Part of a small language model's weights.
Size: 8 layers, width 512, 8 heads of 64, MLP 1344 SwiGLU, vocabulary 8192, 29.1M parameters.
MLP neurons of a small language model. Each row is named by its layer, matrix (gate and up: input weights; down: output weights) and neuron, and shows model dimensions 80-335. Each number is 500 + 50 x the weight over its row's rms, rounded and kept within 0 to 999. Numbers have three digits each. A neuron's up and down rows have the sign that makes its largest values positive.
Before each neuron's rows, "fires on" lists the tokens most often at its 100 highest values on Wikipedia text that the model never trained on.

fires on: ",", ";", "\n", "\","
L3.gate499:525511485601473468570538447438537479415437441507442494472570496431446458483460518462434452520470515546523470617470540464513538528512565502511455510437524512478479448524536436558513510483594495518496515569464549561443505559446404522506575465454348564435505535432512492459501526448567517483543549478485554487521483592520550570424422449495458495559504447516520481540497442468435527519488553476520394465520398440492596542433449549536571547493560353482603477565469471558575531457504426568466481571423571443551501419491497619479438464479537425573462479512580408467517498484442603538516414420432489478462555581447462513580439507484442436457494501504541571550529564409503541458470531492573510450551610538562498422567525538491397541482545459447469419482377471523439519472486493
L3.up499:462453581575477495583482326435480533444441495495485497536484467425474415485495444552441492550496508565485546465501471459540525567432592491452542490403485553474473474511598529553488513534508535491554531513427549567496374405496504511571591465471503627481479486516454546546494501539587481388524440476389526437457506461616544483472494512465469513577517449504573491582462442545477523455421528565412453564452472572445463474477469486514528418499634406501565471450517432558572518552463437539524545517468495520582516494439539552512523447488535536511455516492469459467424479509449586560450405497475548453484436438408494503522489482510442467496506458583557414523480464487452511420513535549604443476475544521585526484572536491499488553590538518573514549458455478535459510483437539
L3.down499:490519534538463478584547473443459529450550494460481520412529552474473492455446410519517525480551577437447503514378441448555418522465434558520476519500561462433349544510507514464398471391552483546425455530410529488499516500611510487504553428486501529422462487530485431480457472553518479558441520394486503510492446581481504505445500479511545530469522515507478571554473558391426562502482479428540556517475573434485521510440506544464388506465494470542477492431525513514481453578490531413557608398541580577492454488532576504544437411524499489540521487463463516463439510434436475441532485468463404476531508432538507498404581518497497549530486481566517451534554436541472507485635482547527548505535531558461581533530511507500485477448532437562451521563517533520399577508480469

fires on: " along", " had", " on", "ud", " See", "id"
L3.gate411:471450551538436480468485461520496442484499465516472532524480490457490455467458541514436643476496490518530440501554511423501375579591517589507613481448481450500551531500471474473434547496557445423523448522545504525538396510535467540497480529453567461522519500534534435491592570458514428474451419495495499491530482458547527535531608523371481468469520578507459426513569469494530546511515533515484416562498512545415570576520594461372476469455616544486454561544521493549335513467580530454535501482576471477484481454587550527464538470489508471531552569526470487555543565536512515530521556530404436594526448533597401532516506528533488406520540569487473393434599438496537581478510599459388470474509537506466524423485450570499620508506649516496412456480493460546517492528467586
L3.up411:482489534556443520472430442527403535524491424474506546450504489553474548539566616576549421423594527404506497461427561484522451432533533523496458453436524494472536540492465422489551536523544383415505502458523460529418513427458490536513490419459517617506509476462525511575499541431511560569400532475474444447459600497505484537511563438542390519530472433624500546432562480487462536484512525484549530517521520384543579434447525519475543524513449599421505473520429480574414552527560515430462626453464485570488470462565502433513578452455449602569497445576481560525517486455503535403449557500512463460611416527553481523545611487442566555499468482547488469522543473485494521384604557558457493408626480490440556435565473457489554543544607497432513592452565494403524517546578474
L3.down411:521472521519445444459506505444477543512437579537581511539534534450391486550545500443399427528544480549521538538537565573496446463503486492458540559456465546445501451456564597531471529528426508520546488465446540535453553493502484554569499520515477529461613530647496468515412537485519585479535562518523525446381487508401472527565604531506468441487551505382530583439478576495598484470423372462517613506426584502511456546474595537535532500508403508490609487548523489518445464550504526522485559590522595530478604474486437506507529441519419572525432555576485509469457373513492522532438577461524522561459474505456603466523458464498521458535480545480464546478527470470436444456588556613520556398472459428452528561518560483390451507418542550494555417401465464478578492578505411

fires on: " |", ":", "-", " against", "\"", " over"
L3.gate1310:585546488489464533455503496523531458501501513556552494482562525497502514438414526571450502381532524479517555450550461571546502523535496598499512553550468500526473485493504533518519530522466517551583585525528596514523474503544483604584413488497476517498445476516434557528584432410454452452545536550542490490513408461563513553496489622444502481448472529587511517458435496398482426411433541501557446458546616572445456520503548539420487515478482583481500557447475552505525405445552586500568497627461484464487455448568533423402564470500438467523479486483516459447563534547500476479447440529465397495496569459455581514505471555649525389423468438438522434544477509513562528545527506428446560495555447560449545409573518445481415509466466537593516499496399492524554463565479482
L3.up1310:497475520491521523498449447535543553438466447541412491450506500502567513497507501561567447407544501374532506442480457491499541465541513602489586522546493558479466581477530549500455549545444464483591455501521606439473477483490414540441497481479492497480486517511447463518615443558476484477506478511443455493555492500576468467505457509541566544398584450510516648480460454512488479508428472456500531503517482445536528464457534438424565484489580537524485560495503441444477581550481574495478548534381640335480473491485467451396472464423523469578498487529457513526654523588436569467515432634490417536537521567527518456420421474500501545584489431458513448533547547496505570570518557493535534417479447603448510398546478530540407470449468490516457474435543549479552500579471484
L3.down1310:504427547583444464466539474479553480495489588441594450521525498552577521471576537505512480470448495604465485533502489470507508422520553465531444529486521427480527541472473483623553617489460376481567535491488456528512569502490539551495477482539498443528491532509538435587568475567479525480522559411536549372568480499430479481519518369427441495394486480477470617464512436384438506522501391423540396517532495494618513495543520455524501514498550418552520588448559504502558515608521536524477527508490482567443504485442464483443468499470517514551402500583508514546580594517461454455506487571406461532427525553559492459443462397440516450520541542523500547476608556545537441443469532492456439498453492452553569544460485509513497467446529486499538509435546474466462456503447468

fires on: " was", " of", " is", " a", " an", "t"
L3.gate596:482543515437435473549588482499569532594394536538518570463523468538575576493469478528523538431510501459489517472531529497480508503497439506549532498543529458587571486518603469475455454566591481489410457524619495407559467425514472533493494539438466557578471495560467534341514577537516588463543508533564538514513466425566501519565569536576473512498532502499487494441592482517485582474491463590415578543458437555460506468525532519523519480589440534537414469402454529518498572419492493501407526578469545437532539483493561430473395531458545561548479502471513468413570528489514532491453565515561522543450429432473490446525518492600586597509516573460449531475425470535559548526590522549535400572489438529428471577521571554454536496563539504466413547449591430507477463557570614
L3.up596:462460437581542571419635473471465532494504430525457555379355486478472451444578558564530542498566505510507467509471473444450437508431533524500474488519389472467491434480554558568516590463532499529450459628626430503479604535470536562468525534517516489497534497494536573503480531588534558446529527542496534429463487456496480471520528503529458582440586536443502477531439477544593447514585521505420538497490469440457478567548521573491438434546455504511491509494521426492547530507543489481470438512570447490496420511535481520521453526442491613507472486540521538491560590464507472420474511631523487492608545497508523531538489535505457485461560459505484543465430479531543529481476471460502512534413388535559468515458480594397560507555587525437553443412586480510493491472562530
L3.down596:587557512547550557472564509452493531522483507486509522533415497526511419469476514516557527449545609409510600481495503429540526541487517495522494437509456451459482349534505490561570526537515477475499630544542521464483504484538490544451557508417521345459452402454533595484547506595521498464513499464551519497515455554487529445529524546529414562614546593454522532535439455521501469492565475427481512564496483598508477665471445527475408536472494440555451433531505578451443453474544532462386453563585465524530479534532461471562487503532459484524496566518510570456519527454559482462495455462505542491645475471489471510494381567569495457477590524447438476443510455496502489533506573528479547518565398445461418561529510502406570485483493450464496511418656515597458440495478486

fires on: "\n"
L3.gate1013:439580513582477543547508468562552499514535624428568458549503630552532519493500505596482606478487489594553516541503580516441552469508545477546576484483599579419562489510513470510425587516553485573584412436606541431500432549569470523535497407483532449516518503482435498457429476526557468456509441529500483480525566579553509491520491511485522470449522516516473463355431500444519557570446533493416526491447549552570550456412455533605450451454550495432452519548519550534501553494427576495515519431446557508580457413463488517420500514429560458455409529555501522469528506569532465411453452556492498433522550529599498492489524507425569474488441529548481579569458512498540492483481393499462564505495443525510574496485493551489523546541486560391429380493555538486405482520509541
L3.up1013:548482483443485489500488572506538551540478484432523589555558450442552461429489611487397469420420501511488500510420417495441510517548528602509488526434462452526515532510472543544447539475546418524493553553456446458541493553493533511550481502459530485435408578485463507462480523511478550526526511472558528532496490525522553577589447517446478446578519547506468445523506446542534423538575552546500439478564511493518557522478495408480510473474527404568504472447552512453465575551544529595559616473467463575494413537486444460581517519482506421413477482543399526478460431364472495582455599529411391531493476526473447453550483550475500508451437493517524477529521494427491481529577551443502544411439468541493487468451449623496427489501520505429527406491509537467486464467501526
L3.down1013:507410528465506471474525440459553350464488539479518511564437586523441470545410519503447521508458554488462460512524461561466477452590564544499473492473448408480444524556469476533442541423478430475475432494489423444438454596532511461491460500407505580559454548566461420461484542488470503486550461493470466480437528555495555399466478574483597502613400449537378544569455520470537493622515533450480492507447422496506510497473455535462479498554552471462476537463399479488544517503414603531491479422465491534469545537462624485454509564520478568465578465542457459481523512552481524543358445491580489560427588461438481420467376552470450410584494478466537523385433537494421511432468452490543505590489422562536590573419560496518451486577489508514478428516481462400627468465492513

fires on: "s", " years", " hours", " days", " months", " \""
L3.gate733:619467490526534394582514484574438395503512533499461560542561553445442531502532517551507452436519455561512479507528563536578513389456533536443559537481542462493442620528512513551465481413533572476555469513467468507623436416495393401485504521543493526548457485532467518520529499448508526405437522465545467440485511574476487475501510570464486446447468498504434576512468466466482434492510564503474526551499563519511495647443641478500577506492575561442438530503474472443513476466440504515554448560499438505527521522507472522480552469553501533479527570505451483497466532499607546433545461430486503495581558504486393455410380575495465483473567485518516492486470566592493667546522475498506445576509484451548465456474483477477564452434635448475579416542469514470494547421549560
L3.up733:443515563444560508512578447486540513482545470483556447396480529578502477539529455463507544484418570390520522473585532548554457458518544468469592529535567541539489491620475538519486516507539489510467493496489546506489519430474588436564489581384518574456477439537477457549447448526496464522464533463504557409416544565507497445515430529472504523477531453589503577554455475510446485483535568613426469510570466536540492461449588546457466465525516440523608557411501530535506513514462447491541501505553471399534518402498534528489471489511472408490517477402480427449490587487595540487473506455526574433457507396522543557398559441487480520429528521564450461463517553500566537473528469523525427553496483455508533514598537487464549535494478515497529524493502489422441528504519507
L3.down733:457417571521491583498476486505533536525563417512511515449619516393438557517521557469588448476406521515451515465522443494510489440422546441471529536541461459522467532536452498513491580573434490495497444496486584345459515589424525509490554462575483489430537506495510476528453500442592418518576414506552448502580567542503479519549352521435469492455476458473454489503480583497497495490542473588534494543488511535511561486419558516501506569511461490525545459505525526503533522511423430540466528467456545499457408468483467530509554414481582472459502511472486444505551520488518527547461457519524526442499470424627478610498434479531513563524434502488464527618417542453566446465604487509530499514603480451623529558494539554461438493484543567431529502438566508494458486528407510

fires on: ",", "\n", "The"
L3.gate533:359471439491491518421546484455436556564541494525470468480487498491599468516508515558489474525459347364566398528529408503603515553463526512469555619474530449505493402476515473537503552522499526533389550575439480586414451428482409436487530529490532504519464525466512539507474515486495531466533505430562554449505449580554538525572562431456496460523463536537525383434517511566451530540524577550482424405505406598487583467412485455458496514542481517542492413608443541537445444431424435574528515484605484479556490474462450423432451565461521464530473502508495567486473497496475430521444525487549489569507528515447521523494518538448470430535530410547426480489483379367516431525507538421486512435510568532520441524500521518428448475550428520492495516505481451413537512544477412
L3.up533:507525499485494550589430488482450458486430455504507468534508484463558578578629528555585416479444555522471498488513444481510580487509624552527497538561499505576401487462527455535448434466521574461402510541456528539465517448574531450501486480528537536557502554515549536498534533516486533556539437482423485468483493551511492562547543426517484511509464507529476505463450502564498573472555516557468409477510418522486453443453445489435481458614481428555552493441535471446552551469515469479494517579412558497488554500461466511469499521499492519536435523440453587448445585593492482501483544547450507533439541515476506369423586514524481443438428471534436436452580445567511422518460559446473563478476602510506443509592486550567439510548568533508573462532460575478487538516472515
L3.down533:472522520431540547542474408510518514422444529487535590462576495531521511574535517376529450540415533510466540508430437385460573520368514546415585459521483485544503413502461515502580462632536480466498507479448540470445490456561513475481474431487496549499496489447501471461478558538576486502529501419501611476486485506380609533463504489468480558519445585610520488493482585491504541534534446507421520521575412521541544543543383526514554549488507459430599513503566478451482485498487504534468511506438413492532428482533550543457477530527449470478457534500501413506481568430485508578429473501486507563547429519507523469491568543453479509572469595577556480494477461508582510462542476649519515504498586465456510421462552416544495513522480520589478520579494508392421497538493322

fires on: " |", " •", "°", "-", " ("
L3.gate1124:525535452466553518599490508495381447583496615505558488429480545471473479439610447532508495429492475419496493484473515464534524603484549477493448529493550457495358469409534526490576624502478469479480482548507482520504489450466497504520566503494473415498531422488387474501520388447416541444524496486471464466555525503460580462487488525427485502497495537574516522484514436481450430504480531527498471465507459552488413480413469524550497562445480482434468559468490527463457473448482475474496492587511442515473520493505528522396519597490522498516492463520513573630498552480423381522545548546472426516550593455521435468484403408570506522445498524531544446485450467527508498550518529428489539481425509561505494482422518437428545555503515518589548505466458474473489564530555402
L3.up1124:469443514499508465453456541489462502484431578490464534489479531528530474481534518555473487480542417411496459521532478424525526360584544458434460514527468439467531515376512537471614599522521543499573521488477558460569513385340488497465530464440559499515526513503526612519506521462442459522466519511447444450526456541483491473563500526475473542472544475595484523493560490461524471499518445507506500462516567549436499535485531504495483505452575502471540523544521494511513554508328508450446490471526562542428460555501543479452526513449491449449493416458484412527523450556585515527509466520468375510479630452535524462568539542592498509555413568415492513454515539465496554516444595534541530583488559481437499458514562549535511468554550556509391432504462486535476396594456445
L3.down1124:454463435444545396560498562471550472487530581436550530393473509454568429511492610516453509509477439403521578573508511490541560422505476424528512504436505524469550541465507518456599499497546508521474493490480568414467515465369536465435515480562506488501541550401413593482468525478577454518595590445481468469486536525470521497511502514452433562564615516493519439568573490471501566446506491458581548488509592537415506570588550531525467571577540525445526558524497462476546471490386486468452467619439569544521453537484450458486507520434503500482433567425552478427552445513563498548525489545492442479438493513522449495577474509448546549508477528495420646517573546551447569486491551460491466430462495433493476487491481540510419409445429549429433446475614501567501447556461464

fires on: "d", "|---|", "ud", "od", " Ed", "b"
L3.gate0:457503420493477547503547554512431504509455457468425477524553541440486518447564504507496519587418455489505535564475505449504443525515469466520535518463494411578446490544516539516495534453497520443403520508466417458560422454501422536513522484464474484553448500547480620465537507450493479572566585512517530408454488521506462443458506446602475400539562525474552469449469513494505433458512546525589480527468550531458478515481513494465455543600463557434423400573474481507548537543526464503568417524554518464553473393565526572549534570441477463544471513505561508523497432503468477413366530480370549489575508498514494540493444502528484511490496437459520487596560557475440494519591379461466546531454467374516480540470595428468411467455502491496428423461427453576578531514417462
L3.up0:456463472542570516546556553507544458541493489459481512536479516432431517580499411564559452436536487541478399498457486507476479521398540455541555461425516486551524504479560537497536455521510453494498452503488417568388507514501478547484460501472449581546537510514551576546488461573448537527495548478547413474408405543450434504447492522472454459487568548515516510486490518571494427541558537560431526521434502456514481419569503533636522529503450454434589546517527495473524564476358441416536490498485500474459527565559537499495493488588473563516493399547538488554548494497560455400491561504486536501484469504467538485597505491456442523486494387426442449477544507457498552547472446463581444450485633425511469548510522579502529444483543579462472501536514472530428484499469488
L3.down0:412439491542500477460501542486397527459552387521551483521453461501410523531544429442461536541538537492544499590445427554446497497464527424454474511537471459528572516584578481492542413566500403507547402506522417425529466527457523525438426580591405511484464520498636550416464482556463530486454529470435549473494577487565437486551416440425524483503543520536484494495488513530476473510563397495516540636440583491447434400578542522550492531546431450450549573500505409470562539457481461490445444542495388536483549545505484512557575537460473532525476400409423506510494428548532442535481506510564376488457434545487497490448515516481449608513423459441567529546512553526532473487534444519545496494423499597446560494464417476482452496479575557545464521481349486449515504448465508

fires on: " the", "\n", " The"
L3.gate212:515515561580414537440451479559550453470558545447590480545443493466508557470540505514466512513477531434528536505475377462431509435469499607475525500564456444487443475460508493467494544443528539524453469552507465536507469532611445554536496500554616491490488474606517484494475550465444365427545555570501459479499507437444522497514554582557502417376526580481454452518511504468468467525474540516478335438361467540541523459576567598427502462400557418536541495500491613442519484493539521572540553517409546516549552458425570500496518525518401494461501489457531537521533606480474535588459492446467442448542547423584566551550563546518488532532487434474527498458529553507488509399546520461517498505479535516476436388432545584548540446452437580469438542495542552557385478468468433
L3.up212:461454486465495534475547517479493506461558453485418595468500438426477463483508489500394512445544468488460516589465462478507476489466546465446476503564487430454501425506435564490459497446453500523537464494567533528514498598465426585545495481562514555587536466479551493630599526517530453510489500471480462406505412526482518522544435434479474447552508561390468383486522589510527556518520502525499505487583439535540437465494526548458528565546529394536540549509580529488484513481534432476646559550485538487522492444454525493424519507538474465444521521530428544411462512506460505593418529478474363437507456438499493496560480482504507421529384567494490502475565502515567550522462573462471503532548490500459531454469525462521468501537595542486514423511461555613501395477518446
L3.down212:529609374544532585437524381543490583473499479512423575424479559531527501470580539563424396393586435501496581527509489514475548531398554498591396586622473429486488527531465536464543531512495472492440467485485478463509503535476462531563455553618461585540477545525470462593553618480562444464502498514461437485483558499549416475489509477428445467507542503567503536538518559526481569510503501474523496502552440535554517560448484513475508498563539461504482580546528513462546497504493536487573550513451596592503476520480503434553526542500459453369542484533541505468463443507396377532507493448424440513503448515484520555628499472468460480559389581588589442486599531518505533448468554488580453516473487518456557397448484438466521511507528454465493476516486580429446462536522524

fires on: "in", "ic", "al", " •"
L3.gate398:428532536543527431519412467443489524514521469557518541485474532573389491541502462572560524463553515500573520436506591517571622537483417466544520497597553510532494539449469611604474455560502525484486469557443503409498532465566494409405473524482511479473506504493447500510455559444564508494453424481450510394530524521516393523506457533454493512570532570544482525454571436462543407534622495506455442448505552498438555520538487415526529505497496497508419495370489545521527603545499470524518566413561431517450439422440508424479507509509513452566499450445511494482436437477521471422457507474479553495457478596476435467467513462483551455456524484486409561348437500535391456507464472550513542564439558534439471530509570480423539490502457538502497497522552553586524484509427527
L3.up398:545462430478478552463452415496522515516399505483472491436547556466545502540530456474482449447514539639493517515516515571562372508506551489530476421521494487505486569530478481502585442431551493500606499617532498509548483487585529557516475461503476533358501472486545561550530465471445503584458612519463427479537585508569658533500454568469558512537447494554485447466464387496473550541515416524481563511487495448489514460526514502544438588469516527464480456454536478484416525527500418482456477454486622521488546443432530547532546489450527603442502502451514514430507429506580476442537469531467481459519522527507506448467464582569417548468559489532544516530485534517412387443611584454485507513537489533523543506460560563468495454468535489546498514491602545587453524554475430
L3.down398:501507574414600416482522443449508468550452517490485422492609569457462549539479424474495503504497522504513457603511510424468564494466473500501475493561593493502498476444443514456486408481498445456574525459460490524445570501427439492484426465501483543456483412406569648457466584549499446564555550554534484482392503484543420492527508675461445469427423547585462461567459436594549458416471521523545460517541474528524536498493571529473496460492499528448550509526508517444514507520601470517490461603431530615446529407484484450516502455468402469539510500538460473499462458480503482498571527487504527531542638546547529468527493473517545537501455557523476552471518561484445433407505478464495423578560448391487585449398524531493530503500485370447479466555545528536512458464441470

fires on: " as", " was", " is", " called", ".", " like"
L3.gate341:487449434404505530519531409379455539495518582521509511487540454434404515485452506437513446431478559444476460497453494566421479499455530548529512450509524533538580568531559535552473477529588474521444555569577501530562539491581535495593508457503488505532583389419634476473500516542496551493449536438472507459524469562558482564547455416599455538524496438496507553486525492460456602510493389562454529469492527530425484567574422506468476579527460484543476472462515544560440480469580435541475536534514445573481412436491402453469473526510469503488481493515551590570447583483406560477590477477439489505451479492510513555520502501485582503465480435471463485516482471524535541457505440452481515473388473510454426434453502493456499545525535527512524563411573501494440544526475451
L3.up341:586537482434509583479514448509543512534496515513501448497469478483539379505414490436504473503569553536377446602379515507470446508597490518481576473451548558503502490532548506506514571586526382555450575461585580436575521478633471502516531456564598609522477505517516487494490462457592456540547420500527474476473543486552543545562527563498500505442564456456560546435523485506520465485546487524434478470547469517432504550425471477484480516450482525563456381516500528483496525411574457567496451486417481467577487462563466498543568446499475491570535565513450519563470635529487526394497442555500449548500573417474517448517422503480452512458550498502457509426516562521598573478385521494613394454541533475448433460467539529420500427453471523477547448509498513524574417603478455
L3.down341:547572392497546539476472463447489440491526458424552456512441585604472483494561433435536456434458594468565437563500567549499407466529477595491597462470453524557543586487435514494457512585523531521518595378531495454486419484497555505503466413461443432543548524491444579590504457517513567405501478456484507469492439558419428533518564508510575549516504581564453429492562533535447494472541448522359455483527499463497422594538480489459506510468405535508515437526527457466437514508542499573456540587554543483560494572553440424556483499504401491495522448512390542506438505493501456473490484551475438510554624525489536457589415494491518502524494511511430487492557473545533539439519520464547573427525493438492393506503473554544489558562525517521573488498407497607557504582519416

fires on: " time", " match", " song", " Time", " point"
L3.gate1177:375467531565479415522483447420446463455525368517520502510477590484466505534531521470473564472534506472493441538580533508487388616488549467464483494446477519488540443590478544477556543526478546536613529475370433434444351480465512520521405443422484437381510554520526534373585412492525552495497588484556447407449502467508514485537564538481561507522602488533485517482532511564429403500542581535433483524492565551600514501528478504518578463462589606443529519504465500555516566515513483469404517461559526590486469549483446460376479430536535589499520462635486488477516479485520492517530457511435562531456588449414484489513460548573493631450489608524487517438508497473551518530516509549458418486443591408561444484499405468486512494530576506499472594580531583543529511426487450
L3.up1177:365553547469505433582469555404531557416501459500511486519460535500567455495499536520413581472478451544358446567528539506502441521543521493474445472495501524444540515567549560487564473501537500497547557518477491383509477374374495458493417397533471508349471401524501515480450431497594448552444538456598546515524602399480542537483461473526502473506577482576547538528568472569566469451477470466559477569534490517514514482523461543389536476371538505558521391534531507566526624500468555483430541526563489469469571517455487514378521554457436576490539573539482496417600492563465448487538493542449548431494507445502467477523453475553471543531497512540438551501516503491559495477455536518483535484529534482482412513484485536528560573529397518403590438513545546546552534465501468
L3.down1177:470553520506506518504495492483482532476480404427534506516523531544506482446524529619448498446540430526414573528426480552563625534501438475511486511527499468520430583551565544447478546512456428430463492536520538516524493462477391460420479477523458488443383401478481465550511487400535532539499521476472410443439405493515544521535409451527517556463593486615497483506483417458554526404487496475472546505532443560501453517559468498503458514458516528569408464513523453473555472466572512460430445450520370505414572551479556587465583454467496475503478543495520520418526467491492476495502570454468488550592484469492541485546428490490514499462418440449477430525630488458444489402510431477485525524437524486492427557432442540451469458561475561415494485485571465526502497445537509

fires on: " ", ",", ";", "1", ":"
L3.gate168:517540441499531505511493510429581398538401503523524419452429470501496499488546549545433519472566480597514555431538532506541545610508402530545485526543466501508519487437582467495503516549571502493515543539456499522537484463489476548401429520465399480419455560558615532527489551448478415506536436551492500496550417486484394472520515510466546555474422548496472520507530482455441444396578502492466452489525454472455375450427475607566512424511474447455569475470546431497518534517490548452575445466480497567501497528417547483526444520436482456525585481610547510536482417464480511513484516471576500532452498466514449500555513527495486454479566552459516513410500451380617609490444522469447483457465409552546507430478548454556532507535438461606540501404402468520491422476450472
L3.up168:497490369492641413516320535495544551500576562487469383596412526405555558595452521428572413584559497551479502486564530508481572487621533467577532522481546437515472476474519492495546491450512464448584452635534556488524539506501511447473452554456569492432481511468536545459456473476500515389619480470531502548529563435518463480507598419541515508492482543489477505521451542470484569512519475371481424447556497458477445467459491551572438508428450471521458521525487395495512548526573560494450564606506489461474548580348461568548562511511458474544443498479570561423503509445497456461550458435465650523496496467562480497498590476444493444479536537475493482448578472417488535397486513510476563487475529446491535438498578446499522447513467557408495512525550563431507490497517458
L3.down168:537593567525553492497428482475523405563436650452476489483492450498495498552489512566492488550488493524508525459586552435497531488454465480529437522442515523560488500537499618481502474495477495447490470530436500540592500513522492457543476456426432501489511472474488547534479572442538577535637564569510497508463518501483503468491569515453552478540489562589537488392509506524442575571511547583540478490460480555485396447487456539489490498484473434493525487508564505495518574609519455422513529514501491421513429417502489548504525504522531547540427489493611580585476462499533553577505541448507511470495523549468464483497565573552500409520534627468384472533522512547469591468554563444503421534553507526579475456460540468559500504503548490482427490483539460444486527528452433

fires on: " of", " a", "ed", "al", "ic"
L3.gate1061:539540467523518405530533506445397552405478415508434458448447535436419448437480478534401471519566461554429519564568562454481523404454551367437478535504493454484548508426529405510467464535575558472427471531504439531495541451398488606471405523538483431536522477416495504547528515541479436440515445485480546443471516410412499507406549514471514458466520511422453478538537430494471540485485520471505454516476419454476543463560484474513439395519523539557515505532524457455405487513570480542598456485438517385504461521516515487550494496508530412524531471534437472421525484584497495502587472481570506456557518379469444450484592428443527485548541463480437477523581489561582522546589542506537488573633524507607588564467574464506532441495526538563520544562458397441489468536514486
L3.up1061:523532479540480549427457511462430475552494481504569494509508475530406503451511509524467575494546492557463620490436499402583407483482379415480539412511517453451501529491505491477579490485436518634508578512550647467496531473492353488548422432402536513482534466508579501540579448497488430519490499476518434427570435492571610530477530518532538589487542397509491530537411458529481521561566507386471606480517573469584504533572440466500546550494527558511569443452480486497554581514536410529509479527465542430490444423450506500469509448477462495469550510513515514597531473527565447523537551500459495440525556548447529425505518519558443524466487476436493491490515573511495423425631462509467550459523547457531544489469484458523505505550498482544458532574495466573499570530575496
L3.down1061:512445521532599488541421479414439557455502506512581602517415579438469531479550598475555517559499585475520498456508483493419525429492433479516531479488426525424503549491461593515536525518420534556504485440470448478404441543504569461591466451421446466524492463447520483459472479471441452520559500441496536511547526561456523547443491503479506499547555526490554538531475396489529509420402514543502463532525475553510506551560564501535479457505415591415544458535541588425495504543487509535506454444463457484529556495457426464471483551511441518559521593493474503525475407536471492564480476506489608482506463417450455543582486493554567514409479612514545562438420513488461579537572484475536439504658495512488514503507425413474545512504457495497469409498604569455482550499441558

fires on: ",", ":", " that"
L3.gate7:517591439534533560560491483661520467446406466516462563491506568483454522492501588467543491475537502487520525473559435512520565531581522673472512496486452481454472368564512476523500491523495524486562519522422526494545553424466427532436545510474426425507455459467520527479450437556491586455550423526481483503556550504406490488480548480471403545612496556593526564510527531485494560505539498491489580426492465459533538508463455520508490525547551593472544483530448524410546527459485494500465484557474520475424445512487591523511449455616473507508511574596435561480503445459477582554540555522518425506594461549478529448502422554507467383537651451456450462445485475458405522488478443478461603508495568486462450616474413581451504528450508569595495578523595434467533525553440494
L3.up7:511430529526516359544447470563515546570462533559442564490518523424499584526499528447507511482545610571382566489514478545432541562574517581491506473454536523546475480489540484457504409414512487500473470497512468477445512444582391548507528489491524485431502411496587591462498580526506505443462567473530532453485487611499457518479438495482458501546422503470483413473522385450476545528468411574456422488542553464548462475454496452577434598509458535491571467541496462406468485498462531527515566436580535476425533474484406577496499573519583508448374547460486564527571449446522493553547481377430522438546458554497512526519509469435369509482534474425562420419512501490543437437437470520450465469531518529489499466548551548539466500448533558484528565443470464475360455581402468
L3.down7:590537570486488488542477412451524518506526500550555381559481418509459453474532589540464576465516490541484482391486439623502547564438472459547602528531451563522521528614504474448513451525580470520597476594465422391418485557534482513468509457446509560499501522573542478568452539550519414536449539510524512485456507517472539536539541496484528459490447474527581539438511479575567469458521441337535558585595489480436494572505494555574480544454450437476411514480475420538447521492475489455581575451473465510469458489470460493445523513554529588519480510446600518420487515493546533602594494554556521587398441543536450469403513555501434539543525448521508474430448459556466482482442522471450453479468522507488502456512544550475519546481392498502406566543493501538545438548489448

fires on: " |", " well", " and", "”", "---|---|---|---|", "\n"
L3.gate757:453501524400520554580460427502534571523467513514513521490512480476544529517522465546436612545438531497495537531455442480452494501570486450504591503600505503549480468467471524514564457532517445511602592433518547514558404443415446543439513447561577589517431468424456533401392420505505463451508535471522433523512492628417468547498528378503524538597505502540536533455531600503443655501511451456474471463458562558449473511438439563536475482527516506466546540499460478467495637529494443448461604481567512419488517483530500520511432437425427489516489481515497548474471525494397589515561442331470505502527554523461542513562555497465461513441434544543466493547579515451448506418466523448499462454507482563539507488550583420525379463547515428575454571568548539535501504526539498
L3.up757:404506489510529553545459423545576490411456409501448419489515469550499550516534467501531584520513512520515526526545507504452438518531500548483335564490476543563476462575570485518591495541512457541584535447535449456493443490577532488568410511519479563622457533434488523552477493484442566583418499531477508379524518652526556455516478563492494560487551535521402524482414472511507437503527470523548422563604528397508541483410543479514509574510582456468492480478399453461495532447480487464484453515505538485543473482594513498418469511495499490446531544469543429618556528477561541562494503492464509457504374472576553487408541506473384432463520403410589541532511493534483581438429525466473472546572584484458422484492474573455485472533510477475478472400535554574597508475483486
L3.down757:547471473419493465554459497545436492423470540420552406498453495511429607543558545458559572519452507527499475451484386494547442540464437514489442443480473460561473508547634460536553485490379392437409511470507525529496463443497519462496486458462410592542445432563522548533490477431512501603465567488495594396575495535510557514440450567502523559494553536582448500604424511546493491583585520533503486557478498432407538495526486494538409474554515395574482438493435449445532552399477488446603474478489536449505412595454559505415459557471335526429578485456405477527518478452497474455470427469490548512551521399483478473466478474455527439518477440513468485489454471460466480469524545468539497492517505568558465459608488504552515516463471472454436397500531547556525459434489506